MLP neurons of a small language model. Each row is named by its layer, matrix (up: input weights) and neuron, and shows model dimensions 0-223. Each number is 500 + 40 x the weight over its row's rms, rounded and kept within 0 to 999. Numbers have three digits each.
Before each neuron's rows, "fires after" lists the tokens most often just before its 100 highest values on Wikipedia text that the model never trained on.

fires after: " ", " D", "d", " |", "D", "at"
L6.up502:513475408470461465492514564498539472491537525516511597511484450479454520480437518540494440450488535522549525460537515489537502552499526510536479472561515549574558457454483529512485444565452534512515502475497442473414500452498542490485549466498460477480539519506475509496534495507603506537507518463583549491457515542450550552592448538455524457442392464468504508528452512504526506531482455458466524499518444541542533441541557472506486521474499459530434642381450476476551509493561486458560498520518519461558474498445468496467476535521554493521460504471476480446485503516458542528526587530518566435522456492474454543488474536452512520462493523407474524514470522574534523493484

fires after: " R", "l", "oun", "sp", " En", " Con"
L5.up50:545533467541476487475540515434461438539484506511519495520501541500518499492489474489496526504503511544531467486479496556504532434523451612469625544479474432496465423509437497499418506497516489498391455543553512498526491469463562435464609455425512513505540539409522502459521489571507445497482511516513477481465488536492580504464537523517540465509518458447476526501505537524518430457559485558613484484460457499403558487436486557524532528450490510395496482535479548487548503441499501540456425508548485546490494549580580519529526507496522547497540464483474517516555480475507529524555486471431494483518477461517444505530463428501500508522484534519468484452450505561528447474549

fires after: "s", " W", "r", "as", "n", " N"
L4.up795:512509496519467549502547460499511494541525500489487440467486504526538479439468429514510502444558547499478477527441550521504506458521520595528531451513489481470542496443487466501518499490562485556500565499466482426506521458552482465502509519544543438488531413523448498496539512536432446544490535561482501549376554506453490473562530552560438446497566508423415475546518480548554526439398467506462526498509447519489494529476477486441529480568495531485465471512493456463541488541469376503452506570529569561490601513511502431477532474552498470510477466505486474500520522545555478509480567532477463513435466465512466500486509516418471489553509544474560540535541506465521501594564

fires after: "2", "s", " S", "aus", "as", "S"
L5.up791:513518541444434474511502509472476481504432569503540471524468533499556457486438485516530470490542495479486609424481529455425456520469438458545451506582495470471554502483467422487562447462517499478554508505520479504476480486512473529544497606495521528450454503579579445476550491510491547499535540501547543493521475470482498477475527482486409500470556496439465516493484418543481522545434537434469468515520503484406561518527528441469464488467493424480470523515542527434543544490494555468557561497470510537428441527476482487496566464552552510536501478479557508502484551502496448517508407514503440499484516509551545553446486464490515497534543497467546519562514547480565548610420

fires after: " as", " J", " un", " L"
L9.up235:494519541480508510524545491488519473474547472457492481538485474517635535478459567496497435472517472534415439437432489538496558521472466509459531517566443482491450478600541493469514473459465427545502428452556569511554465468544482424559509530455513472524514548512487548457504543491566467514472544575574480514431500587452489499548504599463505446506516545409486578516481494563525529436463592496460462541504493584471549557491449587477470513547467524504524499510463529488516477423463516525512499540559466495458484496598471477456517458459478551464500519466504523485510502515515480441497527484479451472520532535468446483443521517518470559456479514526487501494519503516452507460469

fires after: " ", " o", " p", "^", "_", " ob"
L4.up243:488456553527526422499503540550463495500554485522456489502522439456489495430568528510523481545541527502546460485516557527472438494463489485493503553548392525457501524507528457500536517527495495443468439528502505560541460520512542530496494489439501546514546568542518503502468531562438492563451474472429446464486498481483528539508485484458464413565478521537479498528496534480523471441552613526534515518526436490565570558511475396431540541531501492449495534521582541499488471512527457576459457471521482498498461534509481434483537383430461530509507523539488581493498533506534542530537493561489458461469528479539460449539580502477495492530452417517498473431474499512411469559443

fires after: " in", "In", "As", " F", "ation", "F"
L4.up492:524423453492512536444474495447503498491483478552503466480468492509429490593514506427461537474486466524534527504460513513544535501514547491492524491495461507421486526528511506498465605525462421545581516480556441489546536491450523486573428464562470565548495440544518447517506514537466486465469510454518509465587500496583474526502585501524480478452393502457545535557508528430565499513542464474480521500567546410502434525511491470555523473511494537469506461539521436483449503474515578492549568460510417511456522481521490545484490457500471516521522493539474553540505510515504517540532552412451457461475518514400452477575490542498561505559515449554458538461483524564478482446491

fires after: " on", "B", " |", ":", " –", " b"
L9.up146:549494561488489437527406422490405550576570509514542439497583482461569542511506569504469525472459478470490515399536468473547522512482455476506507523503512525485528534506484437494484526541508483536483565545491537403472511436503534507506518504521423501533491527506510512520525461465498556492469415480525508482459477534491564509578555466611475457480502530490453522457521549443590524497418524537451572408512576522530496445464498489466525445438491495523473513561493497487464469508531484471491539554572499451459447487446487456491550496498514555504529557555531551457554496540567465514499485543469536473504466474479495534507479527471528492464422507446503563457471499564508425503481

fires after: " ", "==", " Ph", "-", " hig", " ("
L6.up705:465487423558555569518610531503533466557504471569546473529462526581500501456472531513426516534503416452537493481581510441515505550458542488495539436506540427560497539494532522547526499523494540491469508456485487452532501470535493543458480500492464467473473481487420510449569492473488564548567510589444464501488499502519476552486501484469475441593501482478536467460490530440463511581467464482374538520532525519501518472536436511515494483499511428520545490391540495535534497465470475473444548489509496482474452520582475511494517447530493438579523466472500523562506506457508508513459513434555504463450485446468467500482448475566542477482512511464507561501499583479571482561459